From a checkpoint of a small transformer trained on Wikipedia.
Architecture: RMSNorm before each block, learned and rotary positions.
MLP neurons of a small language model. Each row is named by its layer, matrix (gate and up: input weights) and neuron, and shows model dimensions 176-367. Each number is 128 + 24 x the weight over its row's rms, rounded and kept within 0 to 255. Numbers have three digits each. A neuron's up and down rows have the sign that makes its largest values positive.
Before each neuron's rows, "fires after" lists the tokens most often just before its 100 highest values on Wikipedia text that the model never trained on.

fires after: "0", "6", "5", "2", "9", "1"
L2.gate359:146148143160141132110121103156108125120130151140125133109101134117157149173168126110111102123122140125160162132161114154107100131157138152110130157105142127144147145151118078159096157191141098128164112122094147119121135132114111133092132171147141097093172120119117093115121089154128148109082145117118124132144125135114119090143111099071134174152106125117149122136081165163105171107169110095083142137121175128111116078115137120167164146184114120135149147132128104172176107123158141131135075122153094169136099135150100126147163108132137155186125100152140105113142132120104114148
L2.up359:147135150150129143122108122120119101128147069127129148104099160137125135108120116147094111137142110102102147144114133128140115113111112138131124129125165138162137182125100086144136120127102118097124175145090151146132118061100086075142109122076142126136162099108143124103189100091100134135134155168127149110106089087080141126120117170147136171158128110095147100127100162126172107166151134100167094141110135149116113149151086133158150147137098111136079163146101112137107112123126105117113148077084123073102118123125116171119107125151179123187096139182149119149173141112109124135

fires after: "1", "7", "4", "3", "°"
L2.gate1003:123100165137148159089103113119114167164131128084113133117098074108158172152119151114106096134133137147134129149118119153134086099136146178093095129116138123133154145134112107133135147117149123148144112148154126138123133139151144144122158158136103118129139094131143069126134111147127141119097134123073169152126155140126138166140137133095086158156148083118133093147085089173143189135127143143102114126113142141126098170108156091127112109126147137116164150153143088154114131083146134181130130136150140138116124156138090132159111112109089115137121136126158076126111124168164158116
L2.up1003:164110122109110114130092113160121152141127128098172112128119108101117118171144147116190136190154147101118131149152147159122140135118099109142144153152101077126140093137151154149156136124127146153082146114147136180120139141142163177092128138122118129126109082091117124152097164160103114111142136140133122155141161167140127120161098073134059134138175144152109155109141101130110126136110103182117103141126164134100151151116150106109075135133123130162115127109128134157118149112121108119125126120170119119093137121137113090144121145111126116104137089131154138111129114147154108129

fires after: " |", "-", "4", " ", " the"
L12.gate665:126149122128122153140150147104182183123154121134122163140104141133130134149153130110118149126125103182133129138082129118123130128149100106157103084123165096138097127149139116148125143118142173089115108121191118129088103102122119122168132134114157117141127138120127141134109138150107113124138145110156137102110125152143145142096142087127136137135151130086153140131144112137117151107138148133150139166119123142123104150113137109159107131168152139179097118146119136091182144126116142155110157141135104148113107090173102121116103164152126150132127166144170165158157115108127113150
L12.up665:125129166127130103145089144180125163162128124150098109113137119129120133123147132077133115130131084125136124159128150137113151136132128130095158097151110130136147089127118124116153165121136099140136090155149132162083083109109105127163160118089115131145146171130141112160118143151123113121125101117102140126140138148117102131077088104119153156118077131182120097129140163108114089137090124135142126149155122100160145129099139099129169114157114108109152087103135132120148134143107130067118100121113146152130179118144112136130164136126105119114148122132144162108133128120133200128

fires after: "1", "2", "4", "5", "6", "3"
L7.gate41:150172138086105159151134147093152116141168073156119132122146139130118137121146132130113117125106098138076180109153097111135111193127103159118133121148131168126145142130092104129047102127137122135113119169112131127131113134104105106125113135156132108128140125123108131095140112121135144120135135164152087116171168122099122103104115123148138106148142073122122109140128124116139118142137120124112113134140141120089102165118107119124145104152140128116106159112101121163103134099138120150145109116115096108142113139126086148109136130154125148159126117126123124157155141119118152138
L7.up41:107135100124164144137138149109183108086135113159072151129145120173098134123111074147187133065157104114133161121098166108142149148134100118084116111158138132128144157105107120152144129100148175093087147135121147138128105154113120125120160129118174108118151124121139156116130166120104121156090149144123131137114105119145097140115149139118121130131098162098143155129141123087149138103140139117139152131125138101132121130135139106099122130127135128115158108100137126129120138100119085164136123097109129118130077126082105142089139123145162118087094179137116131117157100143146167135

fires after: "\n", "7", "s", "6"
L2.gate680:142150144115076087167101116159140119119090141140123111141099158108138088125117129121115119125124083146103146156127115163138146143121138112126141137171139135113159118133167113158139092124106089152117133173130162123076123135139162143117102096131117100147121097118178142093114099160101113098105135139135149140121113097089068162125117122123120162148135125136115136127148103159135145140074123137114048123110072166104142147095108129153107151132119132148107203130107120137102169135093120133107155092138167107133118109100162137093122126067114135121132132098100134110154134135167179140
L2.up680:133083124132171087149135131143146110142133088107109110113121206139160124155171119136129123132139153108112164148166186143083133117149112142112112145164190139093127130132127125149170100128136130099169154126140110193119130116110171182117162150089112141151124107107148124132111074143092131155112115135134132101151114105121109125117111107075070190149101130135109145093098138167131142133125152136106098105121134143136145135164162072148152177147135102134159130136192113141124158145129153129129126109170138134102141109182115119133101139137138126137159164095136149138156096198158125121

fires after: "3", "5", "6"
L2.gate271:101155081121081132140159148150128129124129089143110110148113135125140129120116159139137149119137134129136151100146132106099166140095131126103117140127113090103130125139183147109159061122093106160138122139112131130124148083125138137132100132068099113183141147136156090108143112114117119144116100107100095140108169126143087085182101096071116117187168141177106103111148155148140146121131156099141087079095108145129130189099124096101131119133164099148139134092167143135122151123118151103092153093092101162150116143136133138125118144109118109133180110113148116145118128132096120099
L2.up271:124120104125132099146109141179146152132141098106103136142115156121131093070110113160118132122146150131148138157117098077120125147107109115120111117143107091150121149126155143125102119109113162146134148119116129114118116098095165147118118161087136124095167116177170115119135087113094124178097098140095143122101125130148108111170107138109133129133116152092114119116102130170131128109097134124134086103091104091145159156139107094098135140135153134176152150118196133113150184133153093115116122134126119127124132138104115153154126177090171124114124139134113176092133128124175152107

fires after: "3", "7", "6", "4"
L2.gate283:080159087156140087116140128113111135154166087170139169130148128145138131082142165117117112103107126111142110117142109092117133183111141078132087120086132164182132123111092112156112151133099134165132146122134112150066139097133146192081114119114140134134114151128142150134135128105087156146114119117082159087123122145139136134152118141082134081129123128109127104124135165177133174138124128108091119115100164164124126146144132101148147133171091108190171148124165139166107180156179152167138127135121137110145111117126102133100109176084122135094156134103137135095082119161106149133
L2.up283:105158107152123113136108132150172105167114080151115105150121177148125067133148122148128133131134149130082117134113116134101148173118124126149126124163130159143104095154174108134098145136075135156162117141110102130161098115094166120122172116139109119092097112154156159127097097090078090156116126100078128105114156137138142154169124109132122122129122100054076158138103125136060161088101151145114146112133089086126145115106187134099144106117120141167137120089136118154073172120120125118100138114151080095126123126123087155082122163117151167111131123162104141122100109128098119114

fires after: " |", " ", " had"
L12.gate377:186105138114157144050084109157116154143103155134132137092158132109154099131095175067156148133110120101082140127147071158121124116146126160132114174099146138120138151161141112073112127152135083175132152174147103157132123124108134080106144094144057082075172107132095133135155153106167138091064134131118138093108124102134128127169124138139122147136124106150152150132102130134131157119116119139121088114105118113095127194158158130116076125126133097131142144137076138124164160145101126126128142157110126119118120161137080112106167105157147133140133104082163125124110167140123109113
L12.up377:136134164108162118113150143115127116126152125148112126113144180122147092115098148110104124122129089135125149145160151123120083151101135078111149132103149165117109117145136079109160099140101136136152092137101146144139153150116075105097091110139102094099150107126114104123123170099128148110138138147126105106127115133142125128143104159130125100113124158138158146135132172098148120160102125142157134078143176106170119135137093118143173139121124156145180179121134115122139138135120141139136170148086138151118133134103110125143128143113102131138138158115141204115134142091153114092

fires after: " ", ".", "–"
L2.gate805:175124162175151150073106114135139111133141092146103095116120105113115138137149122112172118114105101115119169129138113113107102128153123136134111089128109090125170132173107134100149117121176112093161162140151164144163139094139120134105130136155091133137167124107157123158144122150125151102151113135121197101138148120157122121096119136165113130140131130132132190083091122126131133138116127104113148118188138126146112147128142141155110151133120097103093126131119112129162063078107136172131148164129109096131157137149069121111129078150094112167125099153169144165144100134133113111
L2.up805:117106163118173129109110126088145128127116083152117147133138149134101145129089092152112131091106105098098131134181165096130140105099104065092143129128091137146109114149104179137157142144136152106116148143132149136171135116131139151131137083127107147159116140101146094138107094119132143135139120171110180119166104158156114175129110118152112095124139147114133137142128157078125072106114131149127078119133129123133146122151071112148125127102120141111136123156120126085129074146128088128119117152088096101177134118126127149182095090138124131107139129208149122141150145098117101121

fires after: " |", " "
L13.gate335:129138149139133105130134142077151102102114125117145104163150177139088153138108145142172141135114136094111122127083102114158102158115138102098118089117092131146179143119115092112114102090126125131105131127127109142100108126140111103110101103112110106169136134149184140140098096122161114055138106122162084097114125109109140116156126124105149118152116117096112111101114144111145142169083144080154126188163079125137144141151108123155124095140134106126115150130143149104139116088127141096124121120092107093094125122170128116120129094122135128107125152162139130114129124134119107123
L13.up335:114131164179073106131135140150133127123151107120150128090120087100133095129151120120083111109145061135128130145174146150103122123117168172125130129108107158137116119118115147082158100154167093168115122165137168112136164130159150119129110099111109100099139155135102110131170138120124178146135083127170124140137148096145119144077100108095163136184153111170140135148171196084128116146156151139138124101139130133130108155108130126155162137154156130128130100127158103156161147131113182144108156088149097144131130115145095145152142132147119125114106116119108124089135111094126150150

fires after: " the", " New", "|", " was", "==", " The"
L7.gate54:141127101179139077106140129100152106136123123146167149120134112142133182131142105129130139130101163140126147130111133180126089124135121106166123145110107135110138072137065131142135109098141130126122134154095119147112128168125110079076070099090132128099118094150104165084143125153117138112161116119121112149103123149093139098112157096145127095178128124106162148101089161143158150138123156138122131134086136160085113169131129164135096135184159098131108136123148144097128154106132146132134122135093091111131121151111112127112125148146140109130153174124137096122107151095161097130
L7.up54:107125140104130131157118133124118150128132104157130092132134138097120145149071131104117124153121131145124100120119123142079155123116104159075137134160159136144133096138115089104141143117087118135152118115113140088107111122165107128112148125107135096137136095099141113136131124107159087129062101145111144084149077145137110094114119109134104140150171093107142112139140094072131160157173129103154135147129100128102123128145142128113078122151104127107140170135142095125137133179116095102133109139118136129138119091119146226122131124132154170161123114108100129146179105098100148137

fires after: "7", "4", "8", "3", "6", " the"
L2.gate721:175096060178126111090122110135120112132188084144143139130118128097175142187120133146114163129116136132063126141128151160112123146125144118170166152108113129126126127097122134132135105119160116100149115121123117171132144142139184130141121109125128087109122124103094155106115124123079092102128133129137114128123121127111128126149121099110144138165125100097119105161080132139126143141120132129114159126065112150136136122130122114090133137072177155161096122131126150133126155114130143139120114113167124113118085121123138149094079154105118106135118097125142160141149169118109110145
L2.up721:165109116087121152128096127121173129149108094110163122116098144149128134146193116124096141118139123101129113135140112106145156122194112132133118131047121092129105140115113145123141117139129126144150111132124134143147152109120118142116115124105156103129156102117131135114147091095132128148109121130131154153148153126143158149177118104120115112121130132117087139048099097151130169148147106119133141110142120135116128142149133169096089125133155146143098137115079105114141173145148107100133080163158126115133136165136158140141103132104130115101075151135154140129121151114107133149

fires after: "7", "3", "4", "9"
L2.gate1016:121141122153131146094133139143143133131165087130139103158098152108172131125134147110114137094105089095084161109152171121105100154142123125132096145129123141126153141107116110105140139152133101151166090180151142135133095140143099110085107150103148116119127169094150121119147107154155174116133129126093116124113117115139130129096118131076099138154109143137066103111096113155147118175138127139122135148105152124071122158144105146133127122104122088117147133150136120136100120168125133108135070112108119117152089089181069126134091100142164097135118144098133112118151134138148126141
L2.up1016:161091098116125098123136095191142084147148098129110139109092138126120117126161138133131146119123102117137123140161106113089117151141174094139123157169138160123110095171146098178169137088113115111118096128132106135155140137099156112083113176140131109092141105158172128107152099119129116127070163117076172126142128118142137077134133131143116105120082109110125124140160102170115167131118142142152136130113133117124131127133113112119155155104149133142102152113126151162079160142113095102134126120158126155093125113153131124146146146131095121167114146131100122140129131145146146109

fires after: " ", "|", "1", " ("
L8.gate724:128151137114118099152161117154114116170090148138140127134126124122136131124135127103096113094091129115121087136088108124148126147112136120118113149108071136131111056116120134151118131149112136106146122123133097097128126120106110071141048105098096116102126088129142134075142146084100156118127136158158163134127104155089103117085118119105123158132112121142129122149110108112151166083094136105147125115112111125137127109126116125150123142149146093114129147129126129105123154162102143113117164116116150145121166108123158149156125106112132122152130128125130096138182124104108141106
L8.up724:138168112114069121105119159078126176160112086151117089183141133142163140099083101161156127143126186134120135142128147122136114145122112142119106122088167119144107139115136122126147136135112143120081120175166170128114096122118159186130101139105100123143159179157136100127096102098147128118151146124139103117138147167133079145146144129094101124121133106138110137045144106167112085126132134155136158111129088139095141128106096129129131123143116107146113146131146115151090118141106136124127130127136126115158121122143099131124104141111096155095139090170126136133151145093093116089

fires after: "5", "7", "8", "6", "4"
L2.gate565:146141129181126117128122130134121110153082129150148111136136148103130103154114138121088090128090101118112122125128124177089132110138157118142073140144128139164153146137140126095095092090160134118134114162138117119090131113141155093094083107119102105144151139097161099109130122112124104085135140108113129132094134116137134141140141124122119158147115084116111142122138156162127091146097112111108104119106091140100120150094144140184134128141152096157115178176099112163126168141097175116117149084151134118106137098148139117128153115107132130113151117104162124119123163095122137123
L2.up565:157103107142148114129135109124123106119127106145114116143145143137084151166129125148155128127135115110165120143107116141127127115108106071125105147137149148166139157124106125147158114096116158106158139126117139128097123138159176125128120179095164098158133098147174137137106116099137111148094165129120125134133160066147142176170134119110115132157120127118138147120153126140066166125137144161128074094139121136139119163151135129156194158136118128169121127139126153139116099148100157143120148122141134127132109145131124190134118106108117151142098168132136129113095112166172171161

fires after: "7", "1", "5", "8", "6"
L2.gate1002:121152118161146134094116115137103086109093128090128110133093140110114168167108126136119124134120123097126111131111113133126098130194113097105119163159149119127134116130117099148161077090130119141083123139169085145128137148176112141113131160109123110117122129142106123157128135133135108143140158121064116110125149110127174184086165090176137141117137115104113129129140083145133148099125149167129155117079115079113164081163149169100177114116116149112114132111141099120092120164128164126121116117128137140122081154120139114168111112131140122137185162119172117101140104166118153094
L2.up1002:127126120145120160147139126186115148138094112155125097120103153164144096142141101127149081146119113138151089122154098119118143155148130100137099100144083134145083116131159161129092127191137143146136144119101126144096142134130151146116110104144065082115142133152124120115122105133104124106092126119069116214154143115123120108187066117135125105144168155172115167123133098124139130134148133119163127112165128115133132150130108123142147100149128133143111133131077128094156144134135120117121120137122135160127168158134148129101141087072116117103132127152149137144112164187161115155

fires after: "1", "2", " "
L2.gate73:175171093128157169103138110159157109146166101132122102092124118162117151142122169139144052148147096109116180131148134169103110130115144154127098120095110090159165158142120102114118082162155135105100128127139111139123137113158124143110088121074083120146150176123103091121134128110090112109153137158133131130142108103157089109152112133131131144141158120140098116113094117118163160177110119137133084135089118098057114130122092096170152130142163069139106183115147155114147106144091140156149147151114173084103103129138101164128107163135129135112166111163147114156117124128098108092
L2.up73:107125137106146162143106094131150141105127115110130134149147145136103144101104156114146134143141129123116134143119111120134137109120112148111143101134091135148134153114106119115146157161118103124155115149146116074160083112138160094128134140128111125142146145124130102168111135113148141146123105134163105163140124126136106161133141101113142117122141150148105111151111127123113135134122153148192116187132145117089140129108134056117140150107151081130137106136147164122150107146128128112123125149113150106097151152120147097159130123091122155081097093110140117124158101147143147113

fires after: "4", "1", "5", "8", "7", "3"
L8.gate182:122158177164109132138147080151098133138139132131150122137105105140146124124142141112159122116159147132131142118119116124129099098101136168134079103141142127115105127134063151124108121116153129141111126176141142123115128127107125074102136103079149150133133104186137129117136167165131129133145131171122136186123143142104101142137122112073078142140115137172128136116090134176146140129132142100160122149117119134145111177096071119119131136144130110101099143144130117165094122090162144148121087122139131132143152127150068197110126079129117100136097146136134089141161121094121157144
L8.up182:173152150110133076115069131128109114148171115132129096114115153106086112102077130141136052094149156109107126146137147166085124104125110123095087140147131119137120132129131123103116131155107123142132126152125132105153093108108181130152118098173089147130122090178160160130090156128122147139155169118119161140098116158129109138105169086144125105153072093122067093100145142131077147125122151123180119134139106163133115107149146155086150112126139102147111133114140139111109124142129116140101163130152154121121124122095113157132117129118095105149180138138123114185104082130121125148

fires after: "0", "1", "2", "5", "4", " "
L7.gate341:162083088121117100157142127125119083127155103142130147096090161121093145168184143147132155158154117154145113123118096122144116153190170133127080143103099150131144119166130125151102144129167147126107123135150126123112162132170093125134095129130184137159154126170100084119129099153133110115142115123123118166140141106122140110141170103139130107191144121106129141105132089147152163101116107112111134131130117123152130164130156131130129137098146088158127174139107180150164125114113159123118088096123085106121107129160148100114127134075118112141123146153131193132113110122195135140
L7.up341:119147128123138181143080170117122135133129162099111089134144099109149131141114192135106157145129120130131138145113089147119123135163099099118132128118093167115159112117110096151144184089114133097147157131163107138134121072136128168150121140155128182106072138100148110135122112176126140126122102105138109108124131140134115117110139118155171139128149181149167133129126115130123160109157099188127106160167136101114138121105147145116132118149128135127119137113119105107097156171090129125117118153192130108126167135135161096153158148150137151087156120140111122146149125108138111078

fires after: "4", "7", "3", "8", "5"
L2.gate651:160152087140104127149147113100117082153113081161125101135117150171138070123133142161141110142119160099111131146123157141114130154076148115123090125120116154114131141147144131119141085105091133125119107151149105119137147128143164142094097105090116105191125134097131146108140113093089123147098119164099120125125118144150127132177148134108120126165112102114081083139135164143126139136135130117062082100126110184118115094090130114132176132133140097167106147135126086153081143140128142096109145146134131142174165087180158140120093123120131103136155086152135131135130138083104155121
L2.up651:123151085125145075131116134139146122132133105124143095128110155140126099184149110151186138133156130108130100136125152164125154121080116121164133095123080119153158127119141125159113101129118159130138151128125089135090092157115160173117097156120135098165105084103159134107106081137097114138096109127042156129104156128166091179188116111105109101150136164133069089118120118154121136143084123107128119109089094139143103116114097119107156161118141117157111134120104133158118146137153130132109137167114115173145145163139124134104132102107134141146133124139154128161107132150126184131

fires after: "-", "7", "8", "–", "1"
L2.gate581:159136120141130128086125106132131133116128173099152120145074114098138127140103162104103131121131157150138147132169085137146119108144143095151124135116111082159151125196080115118138119143100131092135090154153124186103123128110176167102121121130118134139124096099092113111128125171116144090156163148102134109152199159141137131154133091122127165122165136154107132116134053142117119123117121158119152127119171135122108165152188115143105113104121104122157146182152113145149121111098141123112147194172119149161127137155082104174150119154121114137155158157140160154134110122150138115
L2.up581:134087114099161117132143145151131182145124144142135121109092130128151119166179099146171112165130107136137142107165088120129150123118129136085133149162132139139105112123174160155145106149167123138103156152113101146125124137125124113145146160090107124146122130116106146147135155134111150136108095138109129128114167132117091175131095107164114116156108165136120172115136138161135144131118099151113117103122140123144124163079150125096125132173142139146132088100109136151129163146161136113121115123123148092099131081137129095149105102086142117141113103122139111114085096132122110114

fires after: " —", "V", "CH", "AR", "4"
L2.gate942:166137164085144150141175138139121116118120153092096083134113135178118135132147150105071082160140084140116111118152139129088081163173128106116142089136122112139112137113121126153111116123115188150119152129168091103130144117063127111168134088118119096138167133164095120138145160106118150101154138133085089167127114113143122156126131123121126126151157111122134150117089163140139120156101153072151128139130125130113123157131166179116169148114120150132132128126117137125128113155105115146153136134087170120179110102130148147125142085148161129166094150126123139113142137158114151173
L2.up942:149168159134123129106110131098107130126168164155142121158112106117109123155128123138163128108092146110083172151070105129140097116138140115126125110064115078135145155119128110096119112117124131124102116145096196111109136077124103120115089139110169082168181147105134112095166156121163093104120114142127105143119081091122147157150112164153158099125130137133114116079152101105100103115133117118104130150119173125118119154088125133144105135113195101124118155150104117175118088125139093140125130128114093088133150121159116111111123121113106154096110138141158163118132121094108157126

fires after: ",", "1", "4", "2"
L13.gate969:139161101161138140131179111154135085113096114127135120126103175145118122122136109092125139111086114148107114081079135116113083094131156143148101096130139150132126147096093160125161147122148122114124076118143152103108141077110115111098152092112130142097127109153129100136123120136127133125131113129097102144124107121122114101088127137146147125126104112100125144121147097145140060131085101142128097129108106126112134181135106146126117085134145143117138129154143082115068098064140161118126115112128136173155116116092106148101126121118121112155132140167146143150115120118132096090
L13.up969:114117089120106161111126133107099145110134130139189139118159138128057147122134088127147122114159152145120119165118078182113120184140141131121134171177097091146124155139122093147165134175137130144130129097097079113098098135089121142153149124150089155152125122149150131108108149123127105116114149131132114126135161126117109127115120115144122158102131156098090136130155100140103118136129127105108176123140060152120149119155082151154112093129119095155112121118157149101143145103116157132170067131125147135104111076114135107122074141124097127133162081183092154106108155136177115110

fires after: " the", " The", "The"
L7.gate149:196175163144116163115105123093138134090136150132177094121119077124090140138158145105130118146102119170124121118125113175126093142141109149134098122097136108149156174165115125127094108118114160107122117144128136153119081142093104109091139134056126133109153134127136115124104127119103115098119157145104116154096174154112128089138152105079135120140098131136116100138114108122087143142151119107130105123136143155095103154154122127125107116143145118112134129147089097142085174127131113110144080149141113124124134113132104126122107135121128101130130099129143085126137125098134152101
L7.up149:145125130107116166122119114119114133141145142129118158156127121091123100157131111123088137093140099157115115111127097138128101118136153076133105121107125062136128115117094099141142084130144153069118139098114169134128149095119119116157156079141138136163140136142112121138139164157067092100103114131155122136106137136098102139087125105129140121165097124108146108153128114121100169115128118120113087137113152140161139119128140131156138145118124159156100148188149138116110134096112108146131110115126146125145074133155132151100124182109159128116139112140148152109089147109182125140

fires after: " the", " The", "5", "6", "8", "9"
L7.gate251:140141120147098109118115112086142134139114111110167128133155152118105145124099081125109102103108135147129159146151124141169177080124085101139091116098123132137154091135126111141042140082127101108127123135082138128129082188127129139143169132090152130105104107117097106116063096138133128098146121152101158100139100209109072099129105111091167113119136154139124130151147102098132148103119124093136163124114104126094166162171109115099133182131138133104111125132129115114111120138127118137142107142145070145113110121083143154118102131119133110125149130153135107155165100071108122126
L7.up251:141155122183142184153073149105129135105137170152106125124119166109114141158077145126130136086157114118115165101125083129115109112150133162117133140153140128148167102124168138146112138096113102133112098134115125067128113120096114072111140132134163117134141106145089177143123130161088104091125116161122120145135112146074129133091116111094147095114108134100129123137140105081128119102160085127117118125173112112121108104159158078134120097162143128172131105132142181129134117139096098119139142129110203112085100137125130155121129130169168129118110106120166157149115129128139106105

fires after: "\n", "s"
L2.gate14:183136097124095122114138132106077141132141107138098150087142119112137158142082119134114100159126114131114148143123118178106094107167105136125147149133152124125174142163118107153133108146110080132137131142136152144119136151115126111120117101109146098160165112117150102060137141143101121074102120176105119143134113131089115091111117172128108158143143080098122136134124111158141143140113122113130134142152124139103147140089085156125118118136146119138073202174074144115143158132108144139141118137155109149139117146123118137092102132150141126148138090103129108151126135115145144144
L2.up14:143129105117149098143179120155150078112144158103132120093150142147106079105116095094172105154122125132140147122141134142122156154159145092124144103127155155098172132132102123145138100184149138147152112104164162151127114124133116153121154125116127140174167064106142093123100115122106138105143084128137107107154135134135066153198083135157118129129165141144119131118163140145161112148108108127159144119153133103101113116136103117139162140140148119139154137112123078105132105112107145120120097156134142085095124131169127141119107138131140119101100155138129079157142169179103133096

fires after: "\n", ")", "s", "8"
L2.gate111:133121113127101123122164143149074105134157142131118137144104138119100115167086130117131084169131084135125126110113112140126141121124150107163157142116153136085129121155105113109129083132095112137129143153136164144117129122095158117154115135112136098180148089122115113073176127145130084098107099160123118097150122110084149115151099152115140128159182098153131103136137107104122124161130155156119125137077101184094097142088082122141124102128125183153108165144113092145137127109120134099113129113151145133112122156133115149164103147097156109124114134137115140160149174114138186144
L2.up111:152080089137161178135141151155139095119158127117124124110118115137121151169160164139149116167138137135105119147124175121114157105143094142092121125150127123133165107132126112135148109137143105097154119118091178169102134154133122117134138136104143129139147094084136139116134118105120076068123159120117123111120068127143085054120120123128147130191144144135124146110099131127129164178107129135147147141117159142123166134121117144174095147125106106143141139118088086087133140118080136148095119091134121121127162106160106109134098134182134154144145136086141108154124120147112088115

fires after: " |", " ", "1", "3", "4", "2"
L13.gate282:172128110096086108121099138125068175097102159207143128103133151090139119117093144105110122157184126110111084139145115134105099125147159137154121147147149124090129138152144127141108119134101137153140116132122146102152165135112128125116118116164139130122125115134134107111133150144095117150080099166140129139104104103141103117130101107171138136119152098099105128126153131133129106176107156130127154109091125120146125143124082128122098139114140125135119149188166131136128111138093137108155139098108133085114159098096161114100108157083168182142143094119139187115134144158115088163
L13.up282:123151118112116141135121117160103117125116106104149139067113147124184090132121107116153079144153113112086115095146098139071099125149141131085119121103106169162149119125094126125135129150118110127104128154142101115138135111122134129146127126165118149114125131137150130150104115140146143151131151142149135128073115122112130124127106073109125149186125127118093139129107133142150088149118113149149112158085071113087086148108100131108141088105131067144095168162104145162110118143162153099131137171126129131122162092161144122156094111160146124123175098161139096114134127077130148137

fires after: "1"
L8.gate934:162158128097085160093134108112125172128128123100135092114121142102120136116128121079128087124116129148115113115141126137136116143151101156123135102151104108128132150133080107133127132175155114175109111154106165102120124137149086073148142105102105129120152165135108126146145159129158151107145138114138104135098099122148112150112120101138124131125164080116119118146096135120122124170105131146101128141114111129094086127120081156168102155120155110113129142133151158116118120134139110162159151147143130125152121110149125107087146127144132163133111131141134135130154152098162110141
L8.up934:144107155105127130114114071140131095111152106149110151156132090108160154074153152143129187161080143115129149115124116097142115139126156046160150147150094101143119109125116121101153152118118127134134191133144089113131125105125135143107089144101121159107144140125109105093127148137107114113122110167135147130123125178118116106099139154129107164171130143115128119167133119128177116134165176173168168145135102120139149095115119073123153091139124113125122087157137121097140110168118143114141140117091117104070147107117154138139119132122121140117128141137168111138137157092129135113

fires after: "9", "0", "2"
L2.gate30:170151158131186150105152118114122099107143102131147147157143124150132112133138130154144112123165129120151094121156170161114119135119114124085096137140150137110157184160107124137136141131146092113110157146136153120168149090117161125080133132091162107146149157109175101160160141150100129092082130115145101084133136126126158123107058133128146168168116135100134097101127118141159124134155119133142124180076106181109149136092150124158109100129181111113133133134113093190118135163138078112159181154117062103111155115170131125130156107177119111140145135086118105117111101158117131145
L2.up30:160146099114089154159118106121128105109157140154161166106101111103128169103124138115074126138119122116083115121080116129106092120143176133154137118142151150157182135077101103133155144157099106136120108128074129111148152081095097125149104132108161117121175144104117172115130144103127074178108142149120110130130100125126101138155174120148131117092123112117119083152117134161158139168125099129084098129118157129155121117145107129136100178156167151165121115120091120135093125151152120144133164138130128149128113107087110134127150134111131156161092128172151125101154116102103091131

fires after: "\n", ")", " ", "1", " ±%"
L8.gate3:145100125081101102101106155131129138118132106113201109111142111104108094152144141152121151147108175190108106133108102159135115097137125139118113146118118106114150110135059122127108122120123136109135153124098097161149101113099084112107112099124149156113144134118123119124156163119149120146116121156114114120089081111125111137118123095137096149120117122109137172111090118115134114126091127118113111105121133159074149131118149162115130131105158156160123134121148132094119131088116138116122178126170127141137133098162163125117131113113165141157110134123149128154151147115119119111
L8.up3:095164139128083154117117169153115107131132134167148159124149110109148121156112138098109089132141153129136117119114132124094066142119134091100086123098100126147150157124136127104160130123202137148131137135167136080113161071149116134145112080095116148118131148119164115113128123101136123117109112153111095160146115139140133163110096133142113156118132141146120157087145118155123139114107138161134114119130095093104117155064118132161106116168142125135137154171144099158144112131106100145166135140143125116133139111122099107154127100179145128131131127081144135151097164085147142093

fires after: "3", "5", "7", "6", "4", "8"
L2.gate540:137129118154103092145122121056104079148152068147124191152148082124168112132154154128135134120120121153098122116138153137113111167129141093174143118095090109123143143121142121165114144109148119134136146153103093107149128155162148119094130151114109117132165132118149126118156156142066124127116122116141114111122129168137133152135139113086156137161115136094081108153109123181122149171104116137114098121127114128151136120084169125116144116140130132126173124106128100155095106113155149120128140118158100153153141126160094115128155125112107180119167129135134149158138152104080182113
L2.up540:133123108132124117138175144150145129123124102117099104112109145163118141111158149147131146136141204174127122163122114146106139130117137122116104138157139127136128122116188128139094113077125122190174103129155127104137144138095122124081122150099132085107143098107162136105107069108117117135138116103074098168085150151136100156189127137077132153150157114116115113131102146155126141078098116129128104096119113146143131113105151126119157124116165132175140185132160121116107165127115178096109109139109148136110144113137141153113129136118130125156156055141160098127110141104129193129